config.toml
n_head = 6
schedule = "wsd"
train_tokens = 710600000
dataset = "wikipedia_en"
MLP neurons of a small language model. Each row is named by its layer, matrix (up: input weights) and neuron, and shows model dimensions 0-127. Each number is 128 + 24 x the weight over its row's rms, rounded and kept within 0 to 255.
A block is one neuron, or neurons of one layer that tend to fire together. After each block is what it responds to, as a language model described it from the Wikipedia text at the highest values.

L11.up40 [129 163 177 117 143 132 119 107  89 123 117 136 152 121 120 130 124 111 145 153  93 103 127 113 151 117 115  92 103 124 118 127 115 112 150 140 115  92 136  72  66 130 123 141 114 141 129 159 120 127 181 118 119 131 105 141 100 138 137 120 108 132 136 124  82 163 115 135 119 126 113 118  98 143 103 143 117 164 105 174 138 100 114 100 113  99 152 124 123 169 107 146 185 108 148 169 114 122 123 111 134 136  78 103 134  98 121 138 104 140 120 157 136 115 169 131  99  96 106 135 144 123 105 133 133 140 158 106]
L11.up123 [132 160 158 132  82 128 127 165 123  93 143 147 155 134  90 118 150 133 131  85 100 107  93 161 155 127 101 151 143 139 134 152  89 156 152 143 137 157 150 149 129 133 130 129  93 154  96 150 114 136 120 102 136 141 118 160 114 128 109 141 184 100 159 152 120  93 168 146 140  86 140 126 138 110 116 147 162 145 116 189 100 106 152 111 122 144 133 125 103  96 135 154 123 130 170 126 111 136 100  63 121 123 108 132 177  95 117 151  70 121 153 163 105 140 112 131 150 144 126 151 149 126 142 107 132 181 117 141]
L11.up165 [157 122 191 151  97 119 148 120 115 119 116 112 151 129 166 151 125 152 138  96 140 125  93 103 115 109  92 123 122 127 179 159 148 117 105 126 145 113  87 130 145 119 148 130 127 153 140  90 136  70 122 125 124 159  88 118  99 162 139  93 100  95 142 114 129 133 124 148 136 102 150 101 107 143 116 144 129 133  90 183 128  93 156 141 143 118 114 123 139 153 108 172 140 139 144 124 124 124 154  94 167 109 125 159 167 126  88  94  82 111 173 124  81 138 151  98 128 126 132 144 127 122 135 142 146 109  90 161]
L11.up549 [105 166 122 114 122 133 158 148 134 114 123 126 153  84 135 128 127  93 130 134  27 130 164 122 156 131 106 121 133 111 120 107  80 139 123 182 123 118 177 123 143  97 127 160  98 116 149 119  72 123 170 125  97 118 132 101 111 152 143 112 117  94 129 124 115 128 130 158 190 113 168 118 109 124 142 146 146 153 105 137 119 110 156 112 148 116 138 110 158 117 143  99  73 141 155 105 132  90 143  78 127 127 109 110 158  94  93 130 108  86 143 132 132 109 121  97  98 133 153 157 147 111  86 154 131 141 136 160]
L11.up755 [102 118 141 153 115  97 141 123 143 123  98  82 126 158 153 110 159 103 149 156 107 128 142 147 136  96 107 114 123 101 151 128 129  94 101 154 137 118 150 128 102 154 129 171 143 108  79 110 100 123 137 129 114 105 149 121 126 160 121  87 153 101 131 137 103 137  88 129 137 132 106 149 131 145 129 112 160 125 103 198 102 129 140 107 118 145  94 124 112 128 119 107 124 116 122  88 153 155  95 109 133 145 110 111 162 129 157 169 146 138 154 168 102  98 130  86 133 116 125 134 112  76 141 104  88 142 108 131]
L11.up1004 [139 168 105 142  94 135 152 128 105 132 136 174  99 141 135 132 127  92 134 110 120 141  91 141 142 127  95 116 119 103 132  93 114 122 146 175 112  90 127 141 125 155 114 146 129 139 103 100 106 122 171  96 130 148  73 135 121 130  81 114 142  99 136 112 134 155 106 140 166 124 133 151 151 127 118 134 109 126  96 169 134 112 158 121 141  90 161  87 158 130 169 144 111 124 121  72 146 113 102  78 155 132 127 101 162 140 102 148 148 125 124 130 106 137 132 156  92 138 136 156 170 104 127 129 135 127 105 123]
L11.up1028 [135 169 127 102  98 156 145 139 149 150 131 144 141 106 126  94 129 155 133  73 137 103  98 144 160  67 127 138 131 120 143  83 115 160 154 155 111 142 124 163 114 103 135 169 132 141 151 108  85 121 137 153 136 134 122 107 135 134 144 103 117 126 104 116  99 129 104 165 178  99 117 102 158 122 111 129 109 184 168 150 137 104 143 136 148 110 126 130 129 150 119 130  94 134 159 161 136 123 100  95 134 127  74 195 143 164  97 127 153 145 111 140  79 108 112 106 114 141 143 140  65  92  87 170 128 112 102  79]
L11.up1120 [165 118 124 109 134 130 172 113 110 122  98 126 102 103 169 118 133 104 136 103 131 108 138 122 141  75 106 108 147 149  92  89 144 132 143 146 141 136 158 124  91 156 157 148 137 143 130 144  90 107 144 139 103 146  92 107 137 122  98 138 124 121 111 125 134 158 135 142  99  90 116  67 168 127 134 166 162 142 106 112 133 146 178 134 158 134 152 140 133  75 101 127 112 155 128 131  99 140 163 126 129 118 149 128 136 112  89 104 147 158 150 123  97 144 165 143 127 108 163  98 149 134 120 118 128 110 114  98]
Description: Physical layout descriptions. Function words and word pieces inside descriptions of buildings, sites and geography, such as storey(s), was located, of which, bounded by.

L5.up286 [148 131 115 151  98 110 119  79 113  91 132  85 146 118 133  99 153 114 152 125  95 139 126 138 119 117 116 120 106  87 132 154  93 131 159 117 160 119 160 123 152 134  72 141 116 156  74 122 110  98 125 127 136 110 151 155  74 128  56 167 117 152 111 117 127 137 126 117 122 119 156 121 128 130 132 118 121 136 129 138 161 147 148 104 166 115 157 156 138 119 117 103  96 123  93 104 117 165 116 126 118 166 107 102 169 105 116 168 114 136 114 141 168 108 129 162 151 153 109 126 164 147 128 163 135 158 134 155]
L5.up728 [110 128 153 156 125 148 141 124  93  95 138 167 111 127 124 126 142  93 142  56 119  66 111 156 183  77 100 138 128 104 119 137 107 120 138 136 178 151 103 111 107 107 135 145 124 110 136  96 139 135 128 125  78 152 122 144 100 166 118 121 151 122 100 111 121 120 134 138  86 133 114 112 182 124 133 133 165 141 125 189 164 158 121 109 153  54 174 119 136 127 114 136 116 145 111 135 113 154 109  82 150 154  89 136 155  67 113 148  99 144 160 141 120 119 148 111 143 181 169 142  99 116 142 127 137 143 120 168]
L5.up793 [109 160 130 118 108 130 153 159  91 120 109 142 129 145 117 152 110 121 138  94 122 149 152 152 128 122 121 157  70 116 142 142 158 125 109 148 125 133  89  99 114 121 115 129 141 124 155 129 110  91 143 116 142 134 132 144 124 159 114  87 155  75  97 122 106 130 110 105 125  97 106 120 136 136 143 190 164 160  82 148 143  92  86  89 141 138  99 125 170 102 127 122 111 164 150 104 105  91 131 113 167 114 105 162 169 100 113 152 148  95 114 149 123 140 114 123  72  94 132 137 110 154 142 137 166  99 141 167]
L5.up912 [110 136 137 146 159 129 134 128 112  82 149 139  79 124 110 114 144 118 154 117 105 112 128 129 138 101 134 108 113  95 135  91 123 142 144 135 146 168 112 128 137 134  87 148 152 120 112 126  95 107 158 127  96 131 104 118  84 160 108 164 128 125 154 109 118  88 173 116 144 134 133  90 121 156 114 160 157 162 108 173 150 132 155 143 131 108 105 108 111 107 125 162 127 111 118 123 117 121 130  82 108 118  80  91 150  93 123 112 112  80 118 111 122 122 194 126 139 153 114 161 121 142 139 149 138 153 121 142]
L5.up956 [155  99 131 141 159 146 133 119 136 127  97 113 117 130  61  93 141 139 159  74 125  47 111 167 159 126 133 148 120  98 144 152 125 119  96 173 137 120 117 122 158 163  77 114 131 123 138 128 109 144 147 143  91 152 139  56 149 125 145 136 146 138 136 146 152 115 161 131 117 110 149  99 149 152 142 117 137 146 114 157 145 125 127  73 150 147  94 114 139 114 111 124 107  79 148 108 110  89 137 116 133  91  98 133 142 104 130 117 113  93 132 128 139 123 119 129 150 152 122 135 124 114  91 148 150 147 132 120]
L5.up986 [120 125 125 172 162 142 103 139 137  82 155 143  93 159 103 136  95 126 152 101  75 109 136 112 141 121 110 134  94 138 144  94  78 121 148 137 148 145 140 153 118 130  94 153 131 114 141 103 123 148 113 136 142 137 121  88 150 140 133 130 149 132 126 115 135 122 155 154 151  98 152  88 125 133  92 181 154  97 109 125 170 141 169 134 120  77  83  89  93 113 134 180 139 142 128 136 128 122 132 132 116  84 169 129 118 116 123 162 115 135 128 111  89 148 142 124 161 138 157 147 115  96 131 112 121 127 149 175]
L5.up1102 [129 110 138 164 126 157 107 159 154 112 159 110 144 114 122  60 148 130 143  68 151 108 111 152 151 118 140 120  99 149  86 120 108 140 120 160 172 127 146 144 106 137 130 149 151 150 147 144 170 141  81 145  79 172  65 125 126 137 141 174 121 106 117 112  98 116  88 126 138 118 119 124 124 144 134 168 167 143 111 168 152 164 116 142 117 101 138 118 132 144 118 132 167 115 172 104 165 161 168  95 131 118  86 131 185  52 145 111 117  83 118 113 109 106 174 153 141 120 158 129 115 151 123 114 123 125 101 144]
L5.up1320 [159 133  98 137 169 116 152 126 110 106  93  85 133 150  71 128 114 122 141 102 132 130 126 118 136 109 136 135 154 107 145 161 143 103 116 137 135 103 126 111 110 108 145 151 139 134 151 135 187 110 125 143 125 124 152 128  83 136 135 134 127 156 126 123 113  98  97 169 133 155 116  96 142 156 132 150 143 108 137 130 114 103 126 156 119 127 174  79 109  96 130 139 132 123 160 129 139 115 151 130 147  96 122 143  87 110 136 184 133 161 158  94 147 150  90 116 143 139 150 125 141  88  90 116 137 127  68  76]
Description: Quantity and match terms. Digits, dashes and brackets inside measurement conversions (elevation 46–95 m, 8 ft 2 in, 38.7 acres), plus duration or game nouns such as match, game, minutes, hours.

L5.up23 [145 123 164 139 100 120 131 114  87 129 134 108 111 106 135 121 128 142 134  89 105 127  83 143 145 136 120 136 136 103 131 147 141 114 165 139 121 102 124 108 120 125  82 136 137 123 133 105 115  98 116 135 148 188 124 136 154 153 156 155 134 122 141  85 139 115 159 104 171 139 131  64 113 117 114  94 134 154  97 113 149 111 157 164 126 139 135 138 123 118 104 142 189 122 106  84 133 145 165  91 121 131  97 150 131 154 130 148 122 126  97 105 133 116 124 110 111 118 136 168 120 126 107 134 124 105 142 123]
L5.up121 [ 97 137 115 142 123 125 140 131 137 153 119 129 121 132 144  98 154 162 135 127  77 123 105 134 123 147 104 160 123 171 146 130 150 113 103 147 117 145 122 123  94 129  98 155 145  97 145 135 112  98 123 156 119 119 175 162 151 145  79 131 133 189 132 140 119  99 153 142 128 133 149 128 171  96 100  75  97 106 103 117 126 100 150 149 133 103 126 159  36 110 105 130 103 160 137 107 171 183 146 127 129 113 102 153 105 112 198 109 122 111 141 104 106 130 147 120 144  97 103 142 156 139 106 157  96 121 150 164]
L5.up180 [153 110 132 141  99 153 168 155 132  97 134 112 145 108 135 116 102 125 118 109  88  89 140 144 165 131 134 161 137 114  98 103 160  97  94 108 130 116 132 100  96 117 126 154 164 107 174  93 124 125 104 164 118 134 106 149 103 125 115  97  99 118 122 145 105 136 157 145 131 113  99 142 173 140 126 146 119 130 116 154 117 117 127 149 122 114 186 157  76 145 116 122 119 128  85 103 145 107 160 114 132 129 111 124 170 130 186 106 130 113 125 130 116 126 124 131  80 124 130 101 123 152  80 120 107 122 123 104]
L5.up302 [127 103 124 140 153 137 150 154  89  76 138  89  85 114 134 111 109 105 158  83 106 120  91 120 145 113 140 139 176 132 153 105  97 143 130 126 134 124 143 113 149 125 110 141 100  84 111 117 162 138 130 145 120 134 124 174 107 167  90 155 125 117 161 120 128 113 137 139 107  95 171 113 140 163  96 119 123 110 125 169 175 197 118 177 157 106 125 135 116 135 104  97 154 130 152 102 125 195 149  93 133 134 133 130 125 109 120 168  83 144 127 131 139 113 138  67 116  87 119 163 106 157 116 112 141 118 121 139]
L5.up813 [ 96 141  97 142  88 137 127 164 166 154 160 137 129 106  99  94 136 130 135 159 148 142 107 144 143 111 144 122 128 160 138 128 110 109  79 136 105  90 141 143  73 156 114 145 126 114 151 143 130 133 127 154 100 112 114 113 121 137 125 158 132 121 116 105 116 150 125 141 143 136 103 146 140 102 110 113 133 116 135 160 130 114 120 175 139 107 131 146  80 126 111 108 188 154 183 117 160 131 172 101 147 100 135 116 161 104 172 121 102  85 130 138  87 179 134 166 115 121 147 141 132 127  95 116 118 148 151 150]
L5.up860 [139 120 140 139 149 160 138 154 121  83 118 114 104 182 119 130 134 112 132  83 110 127  85 156 129 117 137 119 117 138 116 148 161 108 136 155 150 120 128 133 121 142 128 148 168 101 127  98 154 142 144 163 120 104  91 142 111 168 114 137 127 122 145 138 114 124 121  97 150 127  99 117 125  94 116 106 172  87 110 123 116 118 108 168 145  89 168 134 140 164 112  95 147 105 174 117 150 121 185  81 151 138 102 154 116  85 136 125 111 153 122  85  94 132 136 118 148 116 116 109 137 155  99 101 110 125  96 122]
L5.up904 [100 127 165 113 161 153 146 156 143 113 126  85 126 118 123  97 125 148 155 116  95 147 104 160  99 117 121 105  82 121 100 140 101 113  97 168 114 125 150 152  85 123 139 133 148 114 127 130 109 140 140 151 119 123 106 187 115 147 154 124  99 164 153 116 133  99 133 146 152 141 120 127 134 120 115 152 135 100  86 112 142 115 159 192 163 110 145 170 170  99 122 163 137  98 145  95 147 125 145  79  93 118  99 119 119 112 146 119 121 143 100 129 111 139  96  81 132 111 195 141 100 157 140 138 101  93 123 140]
L5.up1131 [ 90 102 163 107 124 122 103 101  90 135 192 144 139 156 150 130 102 121 145 110 113 135 114 155 186 135 133  88 116 129 133 148 117 116 115 178 124 125 125 151  80 152 134 136 148 129 140  98 180 149 144 142 121 125 117 131 118 156 150  99 144 151 155 155 107 120 115 116 131 131 115 144 145 100 121  84 102 122 122 129  76 137 163 136 142 128 132 191  94 120 121 127 154 111 163 106 166  71 141 116 132 116 143 100 133  97 168  91 104 133 130 164 100 107 162  74 120 129 149 140 142 138 119 172 105 113 116 129]
Description: National/United name starts. First word of multiword proper names, mostly in tables and lists, such as United (States), National (Stadium), World (Cup), with some colons and apostrophes.

L11.up41 [ 99  98 138 126  87 135 119 156 149 144  96  99 175 100 121 104 146 116 149  93 192  59 105 169 118 143 132 137 132 135 152 134 110 131 125 129 128 123 106 125 118 132 128 134 132 109 148 155 124 179 132  97 128 159 130 150 113 117 146 103 103 107 141  80 129 143 102 150 134  95 130 126  82 165 102 136 122 114 110 195 100 106 139 104 128 138 114 145  85 122 117 128 122 122 132  79 151 112 116  91 146 148  91 168 140 107 114 137 131 120 153 183 135 106 125 161 114 138 114 123 134 164 125 111 141 165  94 130]
L11.up152 [128 114 111 159 113  88 155 113 148 133 113 153 123 106 111  92 165 145 150 117 106  89 163 105 133 118 143 104 132 170 143 137 144 143 112 129 135 136 136 143 108 121 149 128 117 162 125 140 116 144 161 113 115 163 105 106 104 128 142 107 119 135 142 150 108 104 113 142 127  91 117  67 136  83 112 125 165 114 109 125 130 125 118 146 139 140 161 152 122 119 115 121 148 158 148 139 173 120 145  83 162  74 163  78 120  69 142 110 127 152 132 158  96 104  92  92 155  89 106 122 157 143 151 125 112  94  85 144]
L11.up263 [137  80 121 126 130 150 157  98 157 120 107 111 145  71  98 141 131 120 148 160 136 113 105 108 158 139 125 107 145 128 110 167 189 127 133 183 156 109 163 123 138 139  94 102 119 130 148 110 139 117 193 140 150 120 126 131 107 164 129 125  89 145 118 118 136 128 113 138 174  87 131  74 114  93 149 131 121 126 148 120 120 166 162 126 157 150 115 130 118 101 129  93 165 143 176 130 127 159 179 150 104 105 115 155 123 120 122  92 107 146 111 134 129 146 132 160 132 127 126 105 121 158 108 137 133 120 102  99]
L11.up300 [118 157 109 157 140 136 138 145 103 176 148 140 114 136 147 141 145  82 156  67 127  58 140 150 109 128 128 167  77 134 125 153 120 118 132 135 137 106 145 102 112 130 135 116 170 175  97 190 122 107 116 172 124 114 126 146 188 128 150 119  85 145 112 163 107 143 159 142 120 145 107 149 114  74 126 125 150 124  78 174 113 107 115 129 169 116 131 175 130  81 162 122 164 106 126  86  91 118 141 112 120 142 137 161 145 161 129 125  96 138  99 102 112 158 161 145 111 140 116 148 112 168 144 125 156 141  84 151]
L11.up332 [132 107 137 176 138 124 147 100 151 108 132 122 147 149 116 124 110 140 151  95 110 118 138 158 137  76 106 154 139 155  98 115 129 115  80 142 161 157 156 144 155 137 135 131 130 131 182 108 161 113 113 122  72 133 163 116 120 184 157 119 115 121 121 127 109 118 110 184 170 117 122 132 134 118 111 115 132 110 147 128 153 180 109 142 151  95 160 111 125 128 120 163 159 140 145 137 124 147 142 146 106 129 137 108 155 129 136 177  97 179 136 106 153 137  98 119 114 162 108 113 112 149 143 125 130  90 111 141]
L11.up454 [121 115 157 152 133 126 133 122  85 146 170 148 183 133 116 101 187 131 139 116 139 121 163 107  89 185  91  89 140 175 154 128 153 137  97 110 182 126 124 166  71 144 116 114  94 174 126 127 131  94 146 140 107 104 104 137 151 116 112 123 143 150 125 114 151 145 101 112  77 129 124 151 162 139  98 143 165 192 150 193 138  89 129  63 168 114 162 148 132 125 145 112 164 147 136 116  92 130 120 114 161 135 121 144 109 107 129  96 121 112 119 165 117 113  94 132 105 142 105 135 160 111 138 122 139 160 118 165]
L11.up1290 [109 166 127 110 156 118 123 154 129 125  80  96 114 115 107 104 113 112 141 162 147 107 132 123 125 167 133 143 117 144  99 160 150  75 104 125 163 129 125 149 158 152 143 115 105 114 170 147 145 103 124 135 130 125  94 129 122 145 118 133  92 152 109 134  94 119 130 144 110 125 117 135 114 140  89 134 160 160 131 144 111  86 150 108 151 132 116 167 148  83 161 130 192 113 114 161  98 130 155 118 154 154 111 154  90 161 172 108 125 129 117 139 144 156 124 130 104  74  95 198 132 119 110 117  84 114 108 100]
L11.up1483 [138 147 115 151  93 125  95 151 165  88 127 160 122 121  79 163 139 112 137 144 137  82 130 105 102 125 103 126  96 141  88 143 156  88 142 139 117 109 150 143 114  92 120 142 153 133 131 176 124 147 157 137 121 111 139 101 106 151 104  96 148 138 148 145 117  93 150 120 179 118 141  91 130 119 110 167 168 112  83  96  94 152 144 123 130 167 103 184  92 136 135 125  92 122 127  92 114 133 149 143 148 136 147 149 124 148 164 130 130 139 139 150 149 162 106 105 127 106 161  91 109 141 164 109 148 128 132 128]
Description: Before dates and headings. Tokens just before a year, decade or century (the space in "since the 1890s", "to the 19th century"), and the line break after "= Name =" article titles.

L10.up796 [114 115 161 157 149 132 129 141 121 102 116  78 134 106 149 120 106  89 135 137 137 118 129 174 104 118 104  97  78 135 128 142 128 108 107 124 122 100 161 114  76 131 151 149 128 142 140 110 124 106 109 170 148 124 117 110 195 145 148  81 120 124 132 101 105 114  95 132 137 125  89 130 169 119 104 138  96 107 136 138  81 103 150 180 138 122 134 155 123 138  99 125 135 149 118  74 116 148 137  76 133 165  87 105 126 117 153 127 134 149  96 123 115 159 152 122  74 129 137 142 153 121 104  93 120 121  97 152]
Description: Digits and place-name pieces. Mid-word pieces of country, region or nationality names (Gujarat, Bolivian, Slovenia), and "Greek"/"of" just before a place name; also non-initial digits in numbers in tables, coordinates and dates.

L5.up22 [103 138  88 142 122  96  81 144 146  80 107 107  91 110 138  70 131  85 125 126 150 150  95 158 136 131 119 158 131 152 105 119  89 104 109 106 128 173 134  71 151 114 128 130 109 173 105 143 112  80 112 141  71 119 152 154 128 144 130 139 121 160  92 121  95 102  85 133  75 155 165 130 127 118  90 132 168  85 142 101 109 142 123 112 156 135 155 134 139 173 138 108 142 155 137 144 103 181 146 136 129 109 157 181  88 153 143 154 138 144 109 126 124 100 138 159 108 125 100 181 116 138 153 170 123 108 136 146]
L5.up148 [108 123  76 149 154 102 135 168 143 124 128 134 106 134 141  92 108 105 131 135 152 139 131 152 126 123 194 158  72 141 107 146 117 122 104  89 149 178 134 147 141 147 107 117  88 109 124 107 159 137 122 139 123 139 124 121 125 143 127 112 126 143  86 173 128  91 169 103 102 129 141 113 139 161 126 175 144 176 124 147 126 104 127 156 138  83 143 137  91 166 154 102 149 118 141 132 158 128 118  62 168 150 172 128 112 129 173 117 116 125 102 100  69  91 110 153  55 119 155 135 154  85 138 136 119 104 128 125]
L5.up413 [111 107 125 141 142 110 110 115  74 114 118 151 130 131  65 110  96 120 156  73 129 113 124 168 162  92 133 162  91 164 157 123 139 123 148 143 108 130 118 110 136 146 122 125 144 105 107 111 100  88  70 127 106 154 139 130 136 144 111 135 132 151 134 104 106 101 157 126 144 190  91 158 144 137 134 154 140 125 114 164 121 135  74 145 156 104 146 113 139 164 148 148 110 104 131 178 190 144 101  84 168 132 128 162 132  87 167 125 127 127 128  75 124 112 118 148 127 147 183 103 150 126 109 110 131  99 122 165]
L5.up432 [135 115 144 157 144 132 126 130 126 116 125 116 102 121 105 106  97 122 154 165  86  78 120 165 132  72 109 214 138 177 111 132 133 129 126 146 123 178 152 126 138 134 139 139 117 118 146 105 142  75 112 138 151 149 116 100 103 192 117 141 102 129 104  81 105 133 125 134  87 163 100 144 178 118 108 131 188 134 127 134 101 111 118 104 117  89 130 121 134 165 121 118  91 151 129  94 160 107 157 100 116 111 138 125 119  85 172 142  95 168 127 131 126 104 102 119 126 137 156 138 109  91 124 119 119  89 117 120]
L5.up658 [112 122 120 153  82 139 143 136 122 127 117 107 104  95 105  98 129  79 156 117 134 131 122 109 165 123 136 141  92 182 113 106 147 133 122 110 143 157 128  67 136 160  90 106 123 154 112 117 137 103 123 139  90 141 153 130 108 134 124  95 128 160  85 132  99 118  94 152 157 181 107 168 148 125 108 180 190 109 122 187 101  85 136 124 140 144 179 100  88 140 122  84 117 147 103 156 121 153 119 100 138 164 118 119 110 112 160 141 145 118 122 160 110 102 131 136 130 132 123 146 127 146 148 134 110  74 153 175]
L5.up1225 [ 86 135 101 171 138 133 136 143 164 138 163 171  81 115 107  90 148 108 151 131 135 129 147 133 157 151 152 139 100 156 109 123 125 114 122  83 147 127 151  81 103 121 106 135 116 105 114 123 138 120 111 135  96 150 136 114  87 141 134 109 118 157 114  99 104 101 104 160 116 195 127 100 125 156 114 144 113 154 140 122 104  67 100 133 128 113 168 130  97 184 120 147 139 156 184 144 126 120 105 122 155  86  93 135 109 115 144 147 107 116 150 117 108 130 147 179 110 153 122 116 118 121 135  97  83 131 151 121]
L5.up1238 [ 95 109 117 140 100 110 106 157 156 103 149 163 115 138 123 106 126  91 135 135 120 153 124 135 133  85 143 158 133 161 126 120 131 126 107 114 135 155 141 120 116 162 136 137 100 149 168 115 125  95 103 129 108 142 107 169 144 159 140  93 117 111 126 128 105 127 126 186 121 163 153 104 133 108 120 146 127 141 104 135 122 104  95 163 136 131 162 128  86 184 122 129  91 147 187 123 190 182  80 116 136 105 106 142 100 137 174 138 125 122  74 134  93 149 133 134 124 149 128 143 124  90 119 145 107 119 125 145]
L5.up1421 [ 93 117 127 115  86 110 134 142 103 116 141 139 132 123 141 139 135  71 127 146 144 126 103 158 137 121 160 189 133 130 109 142 135 118 110 127 153 160 115 104 156 150 102 128  88 107 124  95 107 115 106 136 127 130 110 164 115 160 132 151 115 144 133 141  98 144 128 181 106 170 141 162 172 151 113 120 124 178  90 200 126 137 128 129 153 112 147 137 160 170 115  89 140 127 161 140 121 148 126 101 148 164 144 119 122 117 146 134 119 139 105 170 111  68  95 126 108 132 143 155 151 110 141 120 126 116 143 173]
Description: Range dash after numbers. En dashes and hyphens straight after a number, usually year or score ranges in tables and infoboxes (1823–25, 2009–2015, W 109–75); also compound hyphens like Warmian-Masurian, NIH-funded.

L10.up200 [115 148 132 140 171 102 116 133 138 125 101  80 107 137 150  95 124  80 161 100 126  94 135 131 146 130  97 162 103 149 124  97 152 109 139 162 156 169 129 122 150 154 112 134 108 108 114 104 140 106 136 127 105 155 127 146 104 125 126 114 118 143 174  94 127 130 168 118 149 137 139 160 178 168  92 132 138 144 110 141 125 112 104 151 148  95 114 135 105 181 142  95 111 124 115 145 175 139 136  49 142 124 128 152 145 145 130 130 115 114 125 137 140 144 126 155 117 145  88 114 140 124 142 120 108 125 109 100]
Description: Numeric separators. Punctuation between digits inside numbers, such as decimal points, dashes, colons and thousands commas, as in 7.2%, 0–13, 4:43, 32,000.

L10.up1000 [110 138 137 197 134 125 114 127 117 102 127 136 139 150  99 115 122 123 155 140 122 126 163 145 111 116 117 213 102 133 141  73 104  95 110 114 160 151 133  89 113  96 107 152 115 139 104 145 111 143 153 132 114 106 107 130 116 139 145 145  95 207 116 142 156 119 120  98 130 136 125 115 132 149 116 144 142 132 133 173 149 110 136 113 171  98 189 137 131 122 148 129 143 146 140 134  73 126 144 121 176 167 122 131 132 137  92 138  94 120 100 114 114 114 131 140  95 109 105 160 141 120  96 137 162 133 146 171]
Description: Units after numbers. Unit or duration words right after a number (weeks, months, minutes, miles, running time) and date digits, plus mid-word pieces like ten-t, Whi-t-by.

L11.up112 [125 134  63 119  97 121 175  95 125 117 149 112 110 118 136 122 116  98 141 116 143 137 129 106 107 128 145 127 170 174 134 125 142 119  96 119 155 105 107 148 120 162 125 153 101 122 164 146 145 154 151 151 129 142 133 113 113 118  66 133 117 100 150 115 100 149 134 124 139 112 100  93 132 124 114 131  90 106 151 135 132 132 134 109 140 118 108 190 138  74 130 133 136 152 149 100 121 127 155 103  98 108 152 114 127 127 126 114 111 166 106 114  97 189 100 104 102 146  93 112 151 157  94 145 105 171  88 129]
L11.up135 [161 126 120 177 149 151 142 130 125 105  98 140 126 106 129 141 136  82 134  93 142 112 133 115 129 114 129 131 153 159 161 139 110 129  81 151 111 125 134 120 124 111 114 155 125 150 117 116 183 117 110 137 106 184  85 106 165 115 116 124 138 140 111 164 123 140 114 126 154 121 143 132  97 106 112 138 122 141 164 136 118 123 125 109 173 134 112 126  94 156 137 113  83 119  70 149 118 136 150  92 145 159 111 117 159 143 131 157  76 146 122 121 110 139 114  96 126  97 159 155 104 118 128 184 135 124  83  80]
L11.up335 [168 113 182 109 128 154 141  86  94 126 119 114 118 140 133 139 181 173 132 107  83 142 123 148 123  88 111 166 129 131 122 133 120 102 131 119 197  89 145 143 110 119 131 106 147 181 145 135 145  83 168 140 120 161 116 102 120 125 125  95 107 173 131 146 102 117 126 179 127 100 126 147 134 120 138 137  91 101 140 103 107 131 143 104 110 115  70 138 102 128  66 113 129 137 115 133 103 114 139 123 129 134 137 103 106 130 146 174 102 114  48 147 126 168 107 150 136 162 176 114 140 133 103 103 151 139 150 124]
L11.up496 [105 134 149 159 148 153 152 117 133 128 140 131 138 132 140 130 134 133 149 120 125 124  86 140 113 111 172  87 131 122 122 153 123 104 134 140 140 128 143 134 101 137 142 131 137 203 175 120 121 136 166 138 135 142 173 115 108 170 116 101 128  87 140 178  74 132 113 112 164 101 167 111 118  95  77 115 118 101 110 144 155 115 142 159  86 111 158 170 113 108  83 119  95 135 130  88 135 139 112  66 174 131 108 137  97 115 145 146 123 135 110 164 118 161 152 100  82 149 156 176 121  91 141 145 134 104 103 157]
L11.up639 [121 117 177  79 136 176 159 132 106 114 138 105 126 131 173 138 119 107 133 104 122 129  81 114 111  88 107 146 114 143  99 147 155 101  78 141 152 124 139 134 111 163 130 140 139 192 172  81 112 101 147 141 137 114 139 133 120 160 121 101 106 117 126 141 139 142  90 139 116 132 139 137 145 107  64  95 143 152 113 138 135 114 137 157  96 146 174 143 106 128  85 119 143 103 164 114 152 127 127 103 140 110 114 124 140 108 153 150  94 176 103 158 128 122 109 100 127 173 162 140 141 108  83 147 128 111 116 150]
L11.up926 [155 104 161 116 142 110 145 114 107 111  68 149 143 129 142  92  98 101 107 103  62 100 168 152 124  89 125 136 135 118 119  98 148  84 114 132 126 120 124 188 121 163 119 130 125 126 140  99 132 140 131 112 145 117  82 108  84 170 138 112 119 166 157 159 110 111 147 108 144 124 111 118 137 144 157 139 175  74 153 122 103 111 137 136 152 109 129 170 144 143  79 128 125 136  80 113 171  94 177 138 140 120 110 167  94 139 118 108 104 164 108 170 120 130 113 132  90 110 157 135 123 141 113 150  66 132 136 122]
L11.up1163 [141 121 104 151 113 130 158  89 132 147 116  95 101 128 116 137 144 134 133  80 120 137 116 115 122 154 108 166 125 142 176 145 125 130  99 141 110  92 152 131 124 102 121 157 132 171 133 131 158 130 146 130 137 121 136 105 151 162 162 182 115 151 108 114 109 128 115 151 117 133  96 135 128  95 100 144  73  59 132 119 147 100 166  78 139 149 115 150  85 115 144 126 136 165  88 105 123 134 107 155 129 155 108 147 126 110 121 141  97 102 137 127 118 135 126 127 106 121 165 123 155 165 132 139 105 165 139 126]
L11.up1272 [116 132 172 120 112 111 148 127 122  93 118 148 103 147 135 124 135  87 131  80 130  97 141 148 116 121 111 116 148 119 105 135 165 126  81 113 102 147 161 142  80 160 131 133 124 178 137  93 161  91 118 142 106 151 118 109 126 148 131  96 102 214  85 122 132 113 103 114 125 117  85 118 126  89 131 116  88  98 160 140 145 163 163 161 129 115 138 156 137 102 104 132 111 149 140 138 171 128 140 140 165 151 106 155 117 140 135 107  99 134 147 114 124 147 149 138  80 112 135 130 182 172 134 164  78 127 131 130]
Description: Place names and word-pieces. Middle pieces of split words, especially country and region names (In-don-esia, Ass-am), and tokens right before a place (Tokyo, → Japan; the United → States), plus pieces like S-ym-phony.